config.yaml
num_hidden_layers: 9
hidden_size: 192
num_attention_heads: 6
num_key_value_heads: 6
head_dim: 32
intermediate_size: 768
vocab_size: 1024
hidden_act: "squared_relu"
norm: "rmsnorm"
norm_place: "pre"
norm_eps: 1e-05
positions: "rope"
rope_theta: 3360.0
rope_fraction: 1.0
qk_norm: true
attn_scale: 0.34
bias: "none"
tie_word_embeddings: false
parallel_block: false
extras: ["capped logits"]
init: "uniform"
init_std_qkv: 0.038
init_std_o: 0.0
init_std_up: 0.038
init_std_down: 0.0
optimizer: "muon"
learning_rate: 0.0105
lr_mult_o: 3.0
beta1: 0.95
lr_head: 0.00546
max_grad_norm: 0.5
warmup_steps: 0
schedule: "wsd"
decay_fraction: 0.572
decay_shape: "linear"
final_lr_fraction: 0.0
batch_tokens: 16384
max_seq_len: 256
doc_mask: true
train_tokens: 124500000
max_steps: 7599
dataset: "wikipedia_en"
MLP neurons of a small language model. Each row is named by its layer, matrix (up: input weights; down: output weights) and neuron, and shows model dimensions 0-191. Each number is 128 + 24 x the weight over its row's rms, rounded and kept within 0 to 255. Numbers have three digits each.
After each neuron's rows, "fires in" lists the words (lower case) most often at its 100 highest values on Wikipedia text that the model never trained on; "fires before" lists the tokens most often just after its 100 highest values on Wikipedia text that the model never trained on.

L5.up695:144086094126129128138062095124116131094146095104158139096141094108151122143158137126104109108111135140109095128156132131152133104104137160150094154122192143165134145163114106145124111101122103066122137139113135112148139124148128150127100132177090163158147147124124123145118121101139094087175151104087113111148137143125113109136122118173141146172193149130102128115109146125104093139134151131137154147149101124162128109170134147116126136090179146132108117125129145160130147131105144126100103109166130172146124136110117138142136192121145081146123126112122094170111180077146129116
L5.down695:129144162103135166131091100085104148081101115133143096142109187133110115172171138126123134136116127122114126141156141112122151155096111139082147143168120145121070151125128162124111110113109123130092144095119107097112120118100118153110134089145142166100118132121114133139127145140131084142136169080122171091120124157111117113105102133121132159176119137108120147113138121104103111171131127152138123128124074141151153102170152125114142140143128073174116135114125162161122153133105122069143101135180106138099138124138123154161138128127173121140125103102121128125145149187132081184
fires in: "japanese", "president", "chinese", "african", "wife", "ukraine"
fires before: "e", "ident", "an", "ife", "ia"

L3.up284:143130131177132146112107120140129130156170121142132119151091156149155126151112119120145150116102096170130139096101109089180118137128151136161122111116103120104135177118138115138142141156089138123160071159126143114108184141101179112180158132133124162109148111116123128129159137118111170149097154155114181172133114143124101112089129127117129152170113128175095138134149127142123079107128090166138152148122150144113135138135134143123130099111219140159119128094148125090123139126116155094126153162106132122168141148164168113108069117128140146127109147125145143119136136153109131148
L3.down284:125108159117155114108133104113089138126134136113127118124148129154129134201105134173128121128089101160130149102083130113133112152147140092130099160123118212181149102120111104122162131147132142137116115093148146117129127114135139122106125116162112181143151096127137135120150144110109158156118100129147164170115095063095095111095136096110097101148162150139124146142079101166098140073102109152158125138059123094129089132163089088116106117127134119121119162113111116169093091134134137148117135151112150153133139147129121134126132126114127113140108159122111134132155100162133128145
fires in: "county", "australian", "australia", "country", "industry", "industrial"
fires before: "ral", "ry", "ri", "y", "ro"

L3.up226:122097144094158112162094136153137140112118118143101147127170116142127087125095164144133121110089123093159151161142123148121144128150080151136088063086081175099121128129135101130118132115144140132120130118088149126110149110156163164154133143094125112145146161143118164097118117087154096116107131143138170146141153152128134153140129158130126162130126123178087200132133124135109115144149110136137123181144091166144148165142113101161099116158089124137083106097163169121130145140116115134155137113120133145176127103124090148151111138171138110129099154137120109169118147096145138138
L3.down226:060142159095152121133172102141146112167138138166126109107084159106152096137084182092126123133108142115119097152126146162137123093107126109130123127163161122108067140110108137165154143134132152101119137115081150186106124148135162104150155151119156130125143116143120147129132108143141102156119133148111110091066131129151128141108111154148154148147129130142134144151137118130138095172096142150134163083129172069113090155119119155083104137105116092132133109121137117092155131138126116108070155131158129118148142120130068113083140133102118119114125165143125148130157119139119135117
fires in: "of"
fires before: " the", " his"

L5.up290:091121124175153109141160160133165136146103135126110135117096139129150114086123147153101144075119130138105139128126090152103167115142114178124119129147117118095168109118132169139109110148143129074126118135106110176104122119096154121110150087088122099131156131126137196122110092137159117118074138135143135149080100154101135151105147171153140112156114121132150120147110134123178112159148159139083132121144162115090114132132122126132100117144102157142116138139159164173184138108127136097184139100127142096116140103085092154111158146110118123116128116172121130126128132087126165133
L5.down290:167093159111157102140120107126117063089157158089155170093163131144131166126126092099136128161154113133163103114111137159087154120087152196156137135115139142152148143110132153124118115111149157134135113101115131140156137133146144164118130155144121113144106142073111125133124141118118083143147121138119144088118102120123148180140125151165108159116109151127131123152115136122112090118129089151090140172167154118161118090084163146118124100097181143080140091150126116117140162082111149081100119127090125113107128139137136129134092117134102109107162156150123116106125135150148139113
fires in: "of", "however", "so", "early", "or", "software"
fires before: ",", " the", " ", "ft", " s"

L5.up383:145126143111104128136155155130115132095150117099151118179151094126099124147160138108129115125147139141139142093124126136172120196131145154122181136112127139096107078108119122172132149122167075113119129177133129070128161171101122123164171120152077132191117127115165156114182135116130203138168159139151149116124149125142122146142144126123115146124123130105098134111120155107115143103122122147133107160102107166133125158112133138164149123142162148112128134169182141095156099127124132111120101114139145133097113109110133134130144134113102137111123122116184092109102138099126083146
L5.down383:101144126186126144117160143111161146161121114063147150132117118093111143088150119142127124108113156133091128139106105113077132141111135113128141119116142142146145122112168103125089165115123142135140143139112145144111129075134110139150196142104131148084133188149130131121124078124132127105088124136158095107132131129096116148120129126114116101147125114124134179113091081119118102109147108089126129150131172134086143133175123136101094103174162106082156109132087146145125101128139134126110138121141179109128060118152147112172101113142156120130152123120128180117151080134146126132
fires in: "born", "species", "life", "living"
fires before: " ", " in", "er", ":", " and", " of"

L5.up237:111121127139168139181126139135158132132142139112119145153130124114115118133120125134152167090164104153139116169088155125117144135114102155133131116150159161105200078120152140145123131094133121105105088128135088145105122147127126094077103096159128153111101144091110123119126133069108122095092118109138111187110157115132123095133154100108132116128117150134108114134104133119182110132136106174154110123103132104116118104137104152073136139117176124117088143088123095126134141173177117138129119143160080124133128129163079121125097177140145144136103111171128114128126088106117107087
L5.down237:134119155142135120130112099130131146113125140082132142131158147167145128106167164127124138140131156144148123166157109137071114133174160139093088156129138137153151126091173184151139131075127123172131124143130118107148116161127152126057128166144137136134095187084144127085091112140132132105150143132144136123131134119110151147126150124175110103096107112144194108117144110134119154117124119101125164091119125135129109116152111097152141145152128110145068128108136108105148104145164135189139139138105163121140154129154152131107104128179139122141171100097119137139086122104098101129
fires in: "on", "of"
fires before: " ", " the", " May", " a", " October"

L5.up650:137115102140149139136123088155096134105122118100097117123133075122121077163094088119082156112115082081114154078124208137150127135125121158102118162160139133136147092134126104120151146141125098146178117112115090155129118139122115149158147130116098116145130147155136156115143126134107143139126102092133147111122122150145116126133111137104116129147133065141105118135162171168123156137130141129113110114126113140089103127148124147134197094116116143149109104115066112116133120112043114102161114111128141103173126117126095098151112144136111164108113120139106177145135135160132121142
L5.down650:089171104145094149143102141065133150140097121158085114144092138131058148150142123120118129153135141079170124148121126146136105135103108107133142162119140119100131121155154136124131126125076156116142099147106083157138108154115086117119134158105137132159137141115116128150142129149135152157132087130146107123128118140155136120131085134117125102122113101113123146160126086140138208155110156114143138153167118136137154103120127154130164142139148092108151088093098085157124148122094118091143114060130161109130142110114131107096106132120120094093140149109073111140142158151110087149
fires in: "people", "about", "possibly", "able", "most"
fires before: "le", "out", "ly", "t"

L3.up1:154130108108109112138114127171119101114150124116127134138112137150123150124102102171133132162123136138118090178123138142138143143111121124098114101140102135149132168134136143143097129094132080119145090159099111104094116108128177104104160133141112143138093124165182133080097161140116136161136126150186134168094108154098120122112098137102181100168140113108139111114186149160100145134086124142121113111114146151123169075146145108105134123121167114151103137121113129180155125137129109147158143165089170113076151140130099132122108144085133147168119112110100119114113151114111135079
L3.down1:142117140142151108120135133136125099104126123115119141126082125095101153151149098107135112163137112123097145164099157161121154135177185115160126130108118104128149126148094111108155114133141112107108123108148098095146110144122176091130122173140100149152086132189154143092097100135126131129136123122158133123114146108115104098095119140138072123132132160128135121168137131153118126110065103114147106121162150095131130048111140123131110128123117127142109146111164092141071107130149108153123164149101164159122172121108151097133132110141161104121125085135133141091143202125141106100
fires in: "january", "march", "december", "april", "november", "february"
fires before: " "

L3.up547:163157174126134150144134129110152147182133145107172121120096129131152132100097118148178138102109167188116101106109110077122126118158125146134103131089093099168147158125157117119119123126144132134138104127105119131086135174138143176115116147151104142070153123149138139126151139109171108138106121141154113124145123089135100170159149183090113117110129108109115155182110101096106130118167112147154161150127110103114135165150123077133096128123130127133124094110105092165150104164114138123138135102139112114122113120106148111112120134136076131121115097107086150138106153082131148089
L3.down547:124113178064145105116140157144122168118103116168144131117141114104156150153150112113105114100187142111112126117138126169116148178127120113110112136122046189141101132119149115165124103122094137147119132148114117077114099162146086148166141150117142149140140157165122148117168128149114111138088149123118093085171164144149122130103128147124077147143111126095172125147099154132118116100102110106150153099128167105141132133129118143105120185120110107105139120128086152159174104135105158144127114113147103096118135144151135140118129117129141140115146103128157116174116128109118100152
fires in: "town", "city", "railway", "road", "seat", "rooms"
fires before: "s", " of", ",", ".", "way"

L3.up13:124124122055096138133163100166156076096154144125094146139155141124138111156111161113135129193133159151106085168129163129092118131129082135116097123126148117134120120107133135135095137107170148145121095097071107098134109123098117125132150164118118077125101135094131138062111157125117157171100133085122104160122158151102148119105141126114146147139119141164146103133146166150105123109130135119135114106123123119094138108136164156133134135151143094176131118150089101143109119139145115127140111139097130129116156122114138108093105140142151110087141119142129134164060123080121113088
L3.down13:139147130137156123158115131153132138109106146118133130129128157113116137125159094124143135144148134134146139139138145126113145106149159112133135129139170138114109118131115120114115132114161102187145118127125118141121158111145176120098110126177106156120080121189121151115122125095134139141108124111161143118136129090089121143090204143141135114117157161112114115142130147113115180162121146089098139112120087084112162103062140088130082168078140147138134114109191146172072107100169134138138120137128162156120159151146155122158099114084134092136130116112111147120162155157112103092
fires in: "may", "april", "march", "mother", "motion", "infrastructure"
fires before: " ", "her", "or", "ion", "a", "ure"

L3.up250:106116124125113146119128117094141142123124114086094103160140156127174122079138110154103162125124132143132135143082137159108173106120097158109099125150113161118165088135115136114109173127138144121142119104104158133127128131121120153113071121112135124163138129080107157124116127115149131166135137153166146128128182159156147118152136115114126143138105091114157176106135077154166111138146090156101090138125153100120155112148112129148120081145120103194099121082125125154104160124176149145156101122117108075145123105143079099066113158125106149138127127139113126092119096121109117113
L3.down250:144118141116113078160131147169139113099071154152130146181106124110123124089153155195132111143111102145146153142140127180096133134147117143118097115143099127152125115118140152125132093133076167157081121099090143151140138144137125102100117124112131110113125169119125118113116095119117084091148144088125170137113135132136120133143113078139124153125110149115145109086169093144124144126099079141145087064109130136142150106157098130148143154115176120157112138107161110152066136124116136150123143160124155110127141128170089167124118121124116110110145122172150161121121117119109090140
fires in: "on"
fires before: " ", " the", " May", " August"

L3.up133:142107140148115143122160120142166172151139172114134120163159125120116120090140155151104088156072122132099140131164091151109157089119089140134131124122159148128143151097131122136117096156103135131128124134159137139166168161164123127108115118103070131088120118155110118065149127166173124146136095133096091165147153137091097112116136111136099142090145168144162135143131185134118138150126104119113147108130116135127137078151096131181111155088078118127117147156096137132120134194126175137146140120090131085112131134139115124125102122117133121127132115147121142134149087117133129084
L3.down133:121141148166136097077118145098140132145149162132130126091140123095134135132121168127099134125064133113111117139116121125099123125150125128116143173109129102138113127093135160129112142133149078162114124125125134136175157098156138116132102082132150119129071154161104123133143164152169109107173037172121114133144131118142103103078096139135092147125111126129132122127079146154091131163132136132119098125178115116167115109147124117158111086130086090125110143169099121085110126166119159131122131104096116134133150121144106140126150123143113125131159066104150100149150110089127133115
fires in: "2004", "2009", "2008", "2007", "2005", "2003"
fires before: "4", "9", "8", "7", "5", "3"

L3.up411:137118110111149125114099163151108133108066144137185119125164156137104112138165120182102128083149126100135130109096132138130107085165119139113122166135110095122165119096137146159119134133126142124158120136177109126138128110084111124112132124123068128144135174117141097146144131142159113103112141110132144148065144114109152090156144171156114142097166117137088138107131135118073151132171090151072095122115114118140111116145129114122127132167119124137146164099146088131136151092124120145178121154131138117105126157128116117192131172122099137116098126163156164122163121132152113132
L3.down411:095145117144104137133165100135104123153081102114116168106157141103128155142129093127138140131172122147153130133102104153126105141133137130149102167130110156093131101125147149139175198089148140088156132180130180144127130140087091149105135139105137113121112161134164146125137161198143102108136128160138138130114173121126153096099111124129163100175123145128137109116156130123106123121130144146136136146139127144118087118186148090146113116126121106126106144186173143196123111113146103157142117152155123120128099156106164104144133174130113156146091120129149105096106136155114119124
fires in: "born", "located", "type", "by", "types"
fires before: " ", " in", "pe", "p", ":"

L5.up47:144110133143095108146154164125139116145129141136152131123134124088160090131130111119056107111098105123145134191140144131111120173115075094110119119133142165142141107138145137135134119135106108143133113128116128112098116104138100142151146142107126128137169157114097090077092126140140148126185126137068123138116149165142115117127100158163123151130159144135103124165108116119107090091183152174104165169136107116122115144144134129108161124102132141126188154148157143164100110159124113137128144123117135100145141099129125071121120118110137091097128137076133098139136175150192127129
L5.down47:126141090142104126173173130089127091127131135123171152104105120137148113139099119147182145102111096134143110188161157134183168106119160132142116134134118132146117125140125163168078132092143106141129135124103109130127123133179107120123145108109173136117181135152081150148169100125093152173152154124120158141127104159134113103115123102176099172147119115128107144139122139122131119103138137186112087155157173122186137153153141082147154131121128127145148139107118125132148141158133162163107119151147133117119101148111126146074134096102119128129141151144090106147116150112106141111
fires in: "japanese", "than", "japan", "pakistan"
fires before: "an", " the"